From a checkpoint of a small transformer trained on Wikipedia: untied embeddings.
MLP neurons of a small language model. Each row is named by its layer, matrix (up: input weights; down: output weights) and neuron, and shows model dimensions 16-143. Each number is 128 + 24 x the weight over its row's rms, rounded and kept within 0 to 255. Numbers have three digits each.
A block is one neuron, or neurons of one layer that tend to fire together. After each block is what it responds to, as a language model described it from the Wikipedia text at the highest values.

L10.up0:070142117113123138103166089172152137173156091136126133160067092105123133142141128175121142103139172156113141148156140121093102153134145150129091096133136098122082144140141143128123154132142169090111096111136142124142131123108107130117119158108121092104145141170084090122118168110144109133157145129111109127137147101119106150103094133157115120131096101150163187114139167093116158149136
L10.down0:126132126146151143139131128132153150125108125161114129140137185121107138143119125143150083134112134100177091091135105150101167175113145108127089123149125152126142134083104131155120101058097118169147116148133108146122132126148147152152122159152101164130087095153129145128197140098151143102124086147145093137119071127126148096158104126125122101130139172108113097139126096131126117160125
L10.up302:136144115131126135125136137124136122156156101127125159158062121181147131176096159174098104094127158116098170123091132148150096123127149140135126115130168127116129156137140111144082118116120152150124116118148147138131152100121164158109094184165098129115137080162088111129141115111159112122126117156108116082149143097142113159141134104117157106139123147089126166113093093142134108163101
L10.down302:121127098145139122146159070110103166121099137123132120128148131074150121100157122119128168160139108148149104144150101164162174077183149128136093139136071141116144122112141104085146105160102106108114149153097151100130127150105110122155121120151139149110094137120117147159147164113109117095145081134150106152134100094115135131130133117076120152137124165156115140120157135118127135110127
L10.up354:121158154146068121121129135101084134137130072112116134168124101114158128166118132130130118133119107139151148061117112165136116120148044138115138124185150114088138106130136110164130136124087146151141124146116115135107174166133131114135076173149175107116078119133139118096125167127150152120151140131158118128129098104151143129112100132125098124126161154118116148131103152160161186130113
L10.down354:110113099091164085139153106126149153124105104144109130100156133166162100178118117184129131092137145148159107093125101139145160142081143138125103085104132144140114102103165158145103111127166136122150137108147091108167127144155113116140156118118078145128145079168105100127116160121148128131142142138117121151128151165140154117149135137071171142122127150117137151158129155142128130142155
L10.up690:083154164096111118122145134148126139157144107152100096136134134134147126194128108170129125097140177151142098073131094108117110109146075180141124110145163145134126166119150170142109134130153148140151118169159137082124137131117143151093130132161146093116119126142130124147176098144136118109098154136129144175137123119120105125112147133096121111085140144083135147155100136118103108173149
L10.down690:133095136111131133148113110105116136098112146126143109154121123116114091103077147093132136123111095118131153114138112138169125135100175082107116116125073108144120114090105110128152107140123110103116121112151115175132106104184124080142108119124085162153123131090103132113067164087166148130143122152119110080117152141146134151176097113150138126176125132162118118117144162112158139123098
Description: Fixed-phrase connective completions

L10.up18:119142164113111167139128127162138111150168136094136149119123118128110115124144144123112100105182147127080122136136144075125105151119157116109123132190121113133104128139131140137142113157117150111114082130153159142115144167099152100134143124155134131086110153134122108113145171145178122146183148147087140154098121109110094099127090106110116195149140111159104133094124155158148155158100
L10.down18:107111139088163121125148140118141117145098137157113127126135124078172150129087108150130139136125115110146133116104096141127147114132123159123116142078153112123152109095119132101086138120166131162092136146132123143131119163084161149108134103133111097153098137118113150122139130113153136112102092113122141126152103153103184152122128092108132082100107140136113150107134109129106146140187
L10.up41:155127165102116175171112112155141123104159105134102144086121123141159137130085126180151102126160158145130117130145100150099124103166131137151146102145133091112110158173161128102145121099110132110114120132146134151120127132092111085177138110162141087115123136114108134152161137151133098139110142143164157130187125122094126137152111142129084111087146119115096153104122148137096147139126
L10.down41:090128146124123124136136135100133174146178135086166137112122088145113101120148125124095164125101103132133128146128176091180133129152114163130136114102153111148105097085145128168118154174115148114118124150081137131117150110128134172107111128183120140108155109121147143134118170153083145121126117078106110174115152143099103111113142143135095157102066136112143134153153109171130154127139
L10.up358:101142129123133110107122133177140139123149112135132126143099130113139117151140129175105103105168139098127121158120143115131189134132141152087138066131131114119128118104149157099124136069136124138120122098168162143121115108104119127133126115158118098089120140110140175117139160122190110150182116165153163143202139127114155109114162131131160136086155132137107144078106149122168114106121
L10.down358:136120148127114160120105168135132039155128098135094090147136105130154114123155136119200140156146129108133115083106154140147085152129122104111084136099128149091118120147129130134123114130089173120130096156120126095120109175105139117090106160130128156167134135118133119119123115138139163161119122144133112161129113148115099122131076110124121128132123136142178095167115148115080121106094
L10.up487:118149177154083119131162117196120124119152129110104145064134077169115130136106159131134109125134112122120154126108098113140094156075123134087089118150137126106113128097145126145130114113127093157146127111136186104144147138136146084186136117152137109126107144169113140158173096144141089140137135159144116141136111129117123128137165131159069141117175109161127140087111141181113118173136
L10.down487:106138111121111130105081146114137113121135126141110137143105146075127114122087147154151122108118127152122128110118119135131133123148163122126140107096133138090111068157132119120082121173166131131106125102112130152080105104186107123112120114141143162111144116068164114145142131173174129128122154118140130166163114209131164131107089131128183124126095139128138116133127143118119139112097
Description: Word-final agent suffixes

L21.up249:129130143123116128125127060084132146151124147116114089146088141127154117142069127166132161121118129170145145167128171135108126163112068106137114135118140086140118106125153147156119141091130099144104112121131088133132128104138111086152128132127108147142111096121156083126139170159158188146126122102109170134208126144135133153135109118135167162097139128153130155135129132093137105144110
L21.down249:126136108138172141162083174130142155137090124149102145151163106115121132076153134106118134151145106134118134070137143110137093090112102152094117117102149132167158123123102087103098142172171106139139105154131157127121147148130112117126119142109153147119088128135170109148130111106125136124148115078160103137152165171179111090081097122109111110162093114133133135128135143135175132134142
L21.up353:133153157120148119127150127142117109175132109137113082160147095112111119151097093111120113154121138138137116104137124108079114163134133128103082096132099093098124106126184124166121124095107129145108134138161128162079140126146095110103162167115116181130110178129074106073198128110141101148126179125123130105152124150110146111109109151098115123136127110141136156148134135115138132151154
L21.down353:135094166120114069153146124098117135159108126080140127118153129148102165135140134086108130159139125085137129132099133122138141118140112104155145137148139119163123092149148097170129134104131157156143160124121146150121148114137167133111133114069144133128097124136117099133096125121122088095128118088129118092155137196177090141156159118148098121154138123133188118123131170157143113131160
L21.up655:079123139122115081108107160101129115152144141127129134112130114171125126194125092107123132156097159128145151159161151109120168173161148126157146105137128122150113112180116148112086176115140092170134125114138109137157165127153136093154135138141122133095188105095065118141129121110142103130142146108152131126151129092123162101154090108153117151129153119169101138078122169120147148135132
L21.down655:108122160114124122130164151092129110095144131131164086165109155105121161101132133153104125093156113130113143121085116136120132170148133112087110136086165153134145145149134126108115152131112184091123125152180123102108109092091092143126144113149123143154072126169130149094120129129096140120108108116091119132135086165117143146143120175123092107116128095101163123143084110143132139155117
L21.up765:167146160146142105104119142115125164123173112152108115137143095125110114150067127144133110132161115115159131094135163157105141094182115115133151130097126135153136105100125163123136186076107113124156107176157177166164171131146112098145161160125104164121113123102084120107140143122114082158123127131119096100146140097153102085140125139145113162148137115135122153117145127114113127178124
L21.down765:093136112084165143099125169140142117166097126108114114154147136134123138090104123139192153099134114136113164107111164117139110123127099110075154131142197085129109108133139139149120139102162095098109135125132119099104118129156098127095119064140077133108145131120123125128108135115085154146130137134174145142127129164121117136126145111095078140110120127082126138099117175133115115146117
Description: Auxiliary slot before verbs

L19.up656:111094150136093132106121114104122129158135151086094123115144114071140121136146105118117167137171137152103173067156141100142152167067114144135092144097120096127133170162141162149108127111148143144177106135149136099154155139162128107117088097152107138097156152140109124121117151124121125165116180147080138143126117097139151148109118125142135085153171112147147154169143123156099146165112
L19.down656:128150116128104098142127078172129180135107073160162142157171095102145133170121136105166131134106076115136079144128111121141074118125104116131138140097158142142169099113104080130127126126097127111102178133090109142134179176115168123139103124112087127134101123171122103146141128138108140098107119112123132134165137137138135107144126129095129153101144179122124167107123143131098091117113
Description: Adverb -ly and copulas

L19.up236:124116156092137113146128079130134128136116129120111091095143148111136096180124079145125086140120114097124131141119138131165137119118116125116120087088145129089135144145129126135115143117109109098097145157136146120156143145126152131105154201145132091122125134178065086131129154098134106106176146151101122144142084138109069133120077123121123121161125124105150172113159127178124151163110
L19.down236:145125138115100136122098175144130120131187114141135135144129133132181146118124131121100144105126137163117085122130105158078097143146149112098123133119108079128136170132155127145163143143125115106080159113126068162100124134121132180082154142120140133122062099139132144146105108118154123131145122114136125162154109103139112125110133119122144153059129114123062122105145107147148153098158
Description: Year digit after "20"

L10.up84:114130122134143109122129098106116145158146123137120135104087118154114128159141086122086124115083145127115122097108117105095115152122147096137139105142123120125168085141154075119175137125140149143126145123096099166151137161126138092114112148135128143112086102125093133149138111078102149110144102137133137135122146103154148186098088157159145148167162119117172139116110143128116163136097
L10.down84:110162135133115100109115134106088144139115132172120130117071135070143118172124129095139129174136128096134117127128102143139136116131132121105103158137120142108109116111113112110125126091099172134146146128092071089151153182103117115127169153129161113174114121112149099144145137124120105097122090111123117123119170150102133153103185122163151117134163176151117123092133148131138141129100
L10.up191:109102141088144112150097142175197111172152157127193140120133144124133124111118117155103159117143121125156164129131104107111187134126153114158117140132140128110106098139120104160095135077123083073145091156147085154129121108144137142116132139124100139126119120136099099114118124090128146119079123124080111124107118104183137124136101149145115120127106119120129143131126128116154151180100
L10.down191:124146091160099165111121128106133111101120085119121111153141106130114138154179136110160121118135120125125105130119112116139087110146134144110162097134121160133171155121147116133143120154131169161113131113088143098151120136109127104125134135111136131135117129141130138166122128114128133108159147170136150151187140180093124136118135131108138148101124154121140119099083152136120089146139
L10.up233:104127155153132152133105094145097090174138138119140114131141139183123147156091134113125078133178159124164133092105112145089144090082139109106121121111115094148135112131075117158160159115090139089133097110134116133116135131140122132149149134166127207142127140134133092133145151115117164127115120122144175120158138106132198164116089114097120152140127160117164146107113104158063120164150
L10.down233:100109164163152142159146174097156140132128118131151110102153118101143105119104089098160152137113100094133119143164108107165102113141168158140153101134152134101142128136097074124147135147122134159137112156118157157116148141136138105108097135101122102122105098141133118141153133113102141141141131107134098102088099117138072099170160161144123099142115163097103122148144159123121100157118
L10.up633:142121120143122155131139103147126114126119076148139129137137119146135117163152131111106132117180129074157121145130118076107120120098106102136112091118134112148141145140105126164133132129131134159142122158143164141117171083146117144153184135120160176147153157163086131104109123129115154145115188142129161115111057124093141154125093105130093136165158134104159157096116122148079139158116
L10.down633:130135128140088128143114157110132209101105154134122120091152120138149103113121142137054122147089169183114097129140162128132141142148128147123164161116128122080172135125119128108115124139107110090118106109155121104146105132136156128117096140128079110092114126092146116127119149080137110138141081128153111166145176116123114132128154116141163149116127126113106087126173143109164096103150
Description: Year decade digit

L21.up399:157148119113120137123097137123101137128110142131116112155153101093154108147141155128126105091147112119108116093099118109105143105147136135130153146158108146135111189109124119066073168165146096110108115164141118105123126166153153123100155172129123129122157133181102107104090184127158088103132140141105095106181082136142108094087076143149145122130110084152105155100188121143137131153132
L21.down399:120093114137106097125091119133110190147089156110142116172129096129147121101146121151144153116120133132105155142142113114098167073164167153139138127113154112124157132162120146129145125150102155129178145136111113126137144123132141097152135115074151134127124129158125106103116086172087124103125143115066119079182131143158102165151148143122128136138094153111134118110152118172131112157131
L21.up408:080110153148116107130114119099161124163161134127114144127115150137108074124131108136111096100118105112125142106064168088116116118103133115092129127137127095159172135131143107090138137086139153100132147105177153140096116140185150147116142135143111132145143125109155111102100080146126132175158126123096146103112134143116159158139136136148109162142140100089103133108140131102111110115151
L21.down408:155153097150143161113087131129115116113132078119151140089136150097148138152134155139142148110121141118122136097129152127131124124160153159140101123143162127101130096141139093121140111105105155135126129146121133099119116136135107114146122129123138143122148132106115092136146110111126109099164166187110119167166092130117147106068153138155154158118104121136169120145138088110129104155125
L21.up411:105123134125141160168107076128166145115124150154099127108143136157138095118135128086100119128116107110159133143128113141078173099094115130091163117114131152122150146123144143153115159109087125132127120103137147147082164172117128107136099137134131107118141153134083134101122157114111160142156168143049087112157103107126119123124136147142136153158149132109136121105143155156141122161150
L21.down411:138130172139120153111147151132127158181142121086158138127144125147130161137141109178131117112125130139091121098160169085173094143162104109156123153145107127138132104156110108116113146148129130124080117134135128123140104132145152144128119168121091167116096102135135117152125141127128141100108102108161151186090122125108115136110090148127102090063106157154117119146129090111149133149122
L21.up479:144114121107137129171132083117147137152172153101126111160122120144116076139131114117088126105097088104174108127109110115055146089116114127087107144125151110119130183131136140120105122139128130120153128126123135101121169146146155106117135124161145129146160167146130068118122120152120130122101196113069091122170101159142139110107111135151111150142163086115119150055105147103114134109150
L21.down479:139121114113130154130117168156113109126090127133139059117153125125172138133115139126157112162089108167105129064138157126155134104150194162142089089112116116102136084139128123114121111106173155108096148139147121115139134108139155159073155155120084128108151109159145149142117094107130129113109144105077113145126123126129108128095156174122118110084141147155163139101148137165144125137113
Description: Inner zeros of numbers

L19.up571:117145112126103148131120108113123127115125079141104131106099094139117119160103137131122139088131098103098129155168087128132146108166080121162098114168168113135179110126157129114154169089131124124108170170141099114094133110120141117131116151151141136088111086152093076128109159070139109126166133188135115158126121110107105153159117117141127139170157096155081123115127092169150132136139
L19.down571:121127152152174099101092124139118111131135173142176107201119096142136113113146141166172123150101118152138152083144110110195116172151160119123167118101138136103142114121130129113105112125124133127105100152106149066154136128116112118136092161158136109112098071152111133131144096128134164134150115082101106128131092098111110129111139109148126120097149129109122108136113154161122133092115
Description: Before a proper name

L21.up0:093113172083117180137139084137134148118121131107077122154101121096112109125101086122141200090134134122138128095158147153124126105140126152142135140133154122137144143134099128090160160089144107151134142120166164121122128167130153133135122149147116151126130130129128151156165143145095126101135112192100123126098080124101140135167094137147144155108159164138136116153160114156126118123144
L21.down0:147132108122126144104148109124146088112097146143125126168116112140117121114152140128171072143154149089098125121145121118102140143142085117127124125152123149079171082112151117110142139117138148132116116136085150157073140138154099093154105087121131124096129173107135122093120147151117150155115115169149129155113117069151146118081120098133088139133147150103150157116160199158122130176105
L21.up33:099141150151095145132124151131130143149135086113133061167131089080167109129105130138121152135128148102125122117115144139128117118143124100120133132125167142129116128111156130114109093084092103135139150159158193101101120143173141141106104180140140144134136137165093138113131146101140113111158085180160095126154118104088149129071120103120161137122161139123147113145151106170149118143125
L21.down33:141142141105154123123123105154188060123127167116122121098088094155115108100135112090132143112113104165158151113141117138158155151106139158125079102094086139118160133160106115127155129140097141102118110118120106141146116108099141126088129130139099146098128127144130120130136136114115100162092139142155176170135115139119112133154133126129060110115158133142130133130137172135111127113128
L21.up147:123123111107122155153167100117127114135128098130099109131112099167126099176124114171108128118129156179108149130111135125131131105114108129066146125125135112103143116070149098098152158099122125166102130171113137149129143125151124129132146161098159170100132182156123140097120142155146122141139111191114136129160121134147152136131116141153137116095130163124160120149130135172106116175146
L21.down147:130134125159164125139147129137103179081160087122126134153137129122117075105153123161121143102115139113171114097098111095078160137144110136074112098132145153124175118130123130150179125122139145125134116107158171163130165118126101128138098129141117149128135171147129174132151153152129103113167105139130131082153093101128132101095086152088128149107138129100131094136125096178139109112128
L21.up164:101150128184077146130124124131111134121166150134094099164140076099137098143123126179125094138156130131137088125118157145115169135158125143117070108137168137093145106124177102137102126138146140118139169138091163115111155126119142099127123153151111111060144133185136142150101125107098128111158106117109129177130105161106137132102126129127141172106120093141145118098150141141145115160114
L21.down164:121146129160119128150117136122084172092155147156151112183157139105155122130143140112146141087096111120102130118144115096132116172143122130144165105083130074144147131139135125099127127128151099130076115127170097132121147115070125146141121147100131089118107152081117075145141104151140117132151144132125134103149084099119133134111131078106135089091151155122147112162141115149139145132140
Description: Before a person's name

L19.up625:123143119135095128162108098126180157152141098099184126161156112105104133117092132136130107108132164114122125131152125113102136113109108124105138143086183145134171149099112129119108127113120133153119109140105141149158127131167139136126076129128124116112124170088133104111124146169135130086146173117127088120109142065150135139115120117150140124135157149123142170097162173112100119181130
L19.down625:132112165106149164124142153145149154107144157137089151138125123154149116138112133134145109111098130117121110127126103132143144131170141162105123113106122134097082159151136106174140162133141120110142120120149116097116106151137118145123172109133144142172106082132130125151124136117091144124148120128137140106111114143099131116138109108112121137139155098139109135138128131153155156092120
Description: Determiners opening noun phrases

L10.up228:134080097154121105164122130178131134139143133135151120116129080152152147139135113143121132098118146123137180123143116089089126147161117119144126114120140121111106163128130062136126161136167132107102097115113179141132175146161129133164089120150135174136166181188141136106106134112094134114096111142138160132190112130116126100100120146119148122113103128159146140116152151115090157134155
L10.down228:160124111108117148116124103154139107126137139110098114136107186106104186153145135131154158153157132094058107120104065120152141115153120085156122133110125139167102154106160115138102113128134159136138073182135100113132161149121152155117094131154166137131130158090143114087103124176154149103073147124125132133181117143156122139158101116139159097086138106126110144116082130117099127134128
L10.up464:112170145124131167146090110114124087134117117126109152155166167154146136130136140165124136122139107120114115125187101091074126108159127061125116104091143090113100136142136158085164150146135130116107125149159154146129141107128140122150097118139137165140131166164120131099133126088124126110106158133106129120148074115119172100088091131170104153134141158119142189102153141118143144106090
L10.down464:163107098162118129132166160133112195132112137148151140105117119133121111102135125081115093117120142106102121132093130128138138148103079112097170139105127119121135132146128114167133093127107126120137143124156134141123140125123127184092130137136143115137161103108154141117141124139115142131134076102128173151125156133129107144119163102105124092152145136131114116168129147129124093184073
L10.up702:171119126114127165152052122199147150130156125128153142140133131127124116136118135144141118095146126099143125106144108124144157116197114109139174080092127122141118156128118066122141149126106114126162110135126125141122195137119173151132126132118125142160085146113135140112206108147141133138113172115118111128108115108147121109085145105128117135151144187090143137111147095156114134151073
L10.down702:108108132164161132166157140102137110111093123161115125171145119105092109180110134132166172135146149174148112106134113155120108137132133153145082131152107148103159139134104148121082111096085132149128137147119120060127113079108124151100126132132148109108119120143122121126084153126155117128129119111116166139155188133122133147170140173145130133070130112133106161101096139111083132154140
L10.up715:113145131159122167177079102153114144163117111112134138145154146161116102143132131128128086085127086169092187084117126089090160118125072097143145141144138118132155106117119109136142114123129161140115123107126153122090144143126162115154121125108094118132159133125160091102199136149137120135105120108089097166160080127167116133095150169099113166147145098142152149146138115146132143155101
L10.down715:093090120094126153164138121092101124131159123143107104141108128117078110161086084171121159138130093096097163130123112152115147093157142154139148148111094179142076137106124125113090092163148124123162101169146122131124141109170124124091126129185101115141126140132158111110121146096119147066122159102145176146131171117119147118135087117163154133125104178155141105114139140158152151133126
Description: Quantity words before plural nouns

L10.up234:131117122135117132145096112095154132151163092135108105183126113104115117140092130165100116131131127134144137148101118168115142138125093133113102122117165150143126108127137123151104134125105149129165094168177136137136162100126173141159095169159139093135114145149085080170126135108180084169156107118104140122103135094130173147133120077125099105103153147107140111147085102181098095138139
L10.down234:122118118117142132145070088150100163150138123145103123178107072164148104117138140145132132124116161097155110139121106155161118113137142169113133120170103148149141157134175136089147137143124135141095168127140159102132117135155131145106098143134087147119129092129063109125164108134116137132162182143135076187139111112129145106098142148133139171100116122143175163109134142114180082144116
L10.up587:130153127108133154141111114157142140143127111099099119159143130187165133123121093120107129120105186097119112142125125127162139127119084126167078111123171124135136066160121151128095131090104105186147155132121109181124128142136120136144133177162134165112129090131139121102129094126176080144147125141061122120095101109121124131135087145119125099182118150152159121119117143167111132153102
L10.down587:139149119135131108127128146139130148112118090167108141145109166105119097136099097134165132137136148141102124149099062120134123115105104116118109140131142107111118139153186157122139104139104132094128139106136100068094130162113119149103141200075113143094131069145118099137129130136151101115147168112118131137114161127155139137122120140123115173115156157125122137150151114132125119168171
L10.up637:152092125128147159122131114146093154156111089134132114134141140109104113138128140129123140134134121125185113123133124095139109138131062112109116106113154129089142135176129098133111124118118086135138132149155109164091176163108172115141104120142098144122135118145115124152142157111165057141135136144113103150119149115151107118125116118144120140170128102172153169099140151108144128156144
L10.down637:115129095134099073155126155092127153158157125097127146146114097150123134116148142144131134122146112163108158135152120168142098129146115109141132115150146111175112118071136148171160132142171152108127123110115152115147123076110151156189086130113092128100130124106127123095138123127072141154139118132161111129103094123100140101107147173150139117147162106108151093144129155139126121093138
L10.up735:131106137115108115120135084121110100121127068128145097117120087137154090100100147133130148120144066122123110104131137130137125073143120124097115130131152131132153129158176109133098137136156106151104102162133111118112115118137136128149160150126160153107117099139128092137133117127175139161157133147118122207117102099119135113126136114123123102138121119150104109122140131196156104158122
L10.down735:145162091091138155086099174139136116160097097122107182135112112123154152143150139155131114101120108140112113120165099118161044136130087123118104140150147135116138149132121160134119120168112090090109104139128139119133156136104109153163112148135166100103158097111165150105165162121124091140099111140134046143145068134138117126111124138123125110158127153106109129112078142120061114152138
Description: Naming-phrase connector

L21.up158:108153142124135126146106108135153156147153118138148113119108145143135126116121079111164054114109086097135157161126136129153154137138158152111134099162115139118162131113122054161139152132119122122139086114116127116127150138137149138112111135159155110132084102171084111124123171119111175115120154121111145138113123147135101170108104179136095167148158136163155137105155183105147164192080
L21.down158:113151119126138160120139120128138036148120171165126117143112140099155153128164133108159128102103157107108105107134159148201139159114128128136092121125146134108086131132125190121129143124139115132134126165137108141106153112127130111135087121139134135128132159113115135152126136139181122087116126108165125119132121086076138139117132112116168119121121150158154089148145104113149117064165
L21.up189:108151105103123092121136118134129136126136145140105103116162125120165100125123091126099129098130121105119132147135145100102159166139114156114146099134128136111134099099138162100091102094175088110136103108135123140128175186134168147103103147137137102116154127164103100134077140109095096129120151118111102124146128114122132160103133199132129142127141147174166147119164165108145127190102
L21.down189:094108100137108109132121129131131106154098130140128113131183127107083107128125151104075122119127118120140119100150158114129154143105101147132167153154124146121138170126097123171166185113141122114090159127146124165148134096083143122129109153129128104141152150144102127136130119091111129158092162127147160147155128087136107092142188121148156178129102097137177107153139135154133138126106
L21.up322:153132134115151069161111147151157160123127126072128120124108110155172150137114089129106117155144101115064121147115140129108110103123138111141123114094137109150131141119139109137141112102158095143111115114151169128111163131142095120145140173151087133139076097169092113102106188127117135101125129145144124117148159114139122124161133121112141137092144123156178136102129123149126106122095
L21.down322:148109123162122139149150143115084080067109130124143098124077099150167170133085142151114139102114145098176095162108091156142129128138090115128152192161077111110121121091134118111121138117133118114127106167123129156111104125108117122166107138113165137113130116139140111099147108106114137148140106131143138123110135138146139132145117126133185094135155077159119082133140114100124126159158
L21.up546:121137139124161115123132137130139124113133166132139131127116120120116101103086132137135141127109093097151136088134161087094141093139121164141088118062123128112156122094161084135132169080137128140118121122141134144153119151145089123149140167109091157101144148123115110140096142097144128163111102114145118140132123114125127097099074143098124130110185121164157129135138171145128130164082
L21.down546:144126159143114188129114145086124119144177081138120169085133120076171161145068119142156119124122169093107126121140164128093142105133125153151128115149133123130110157141088112131114170112142115090109113106158108179108138153107133108127147089077102094173112118123151143153128128116116130117126113122101133139156156155135090121134118100126134125124140099103106141154125152130129156133175
Description: Year decade digit

L19.up695:148142150154113111117113115146124149194164143115174117125122105091132125141136159152103123136160102120150124126130135119131145101157075105120151140149171098102121129147149107121179120115118095142124139143173141166081163146133111094129126091134116109113107129121127147095094151114172100105152126181143106123143097088117159134171124114086140103117115094123135118058120151114101133124106
L19.down695:134094111120123162090182155128112062107138124139109137135114120190159091106101102133137179135102128140139114152131109141141127087135153131177113156100143126146125082135103104134155097127149171144191131158096156115084111146158128116127168101125144132122127144136148147141080145081150139111107136088123147154121106164119120139111134092153142109137135088106094148130152131114117193125116
Description: Noun-completing word pieces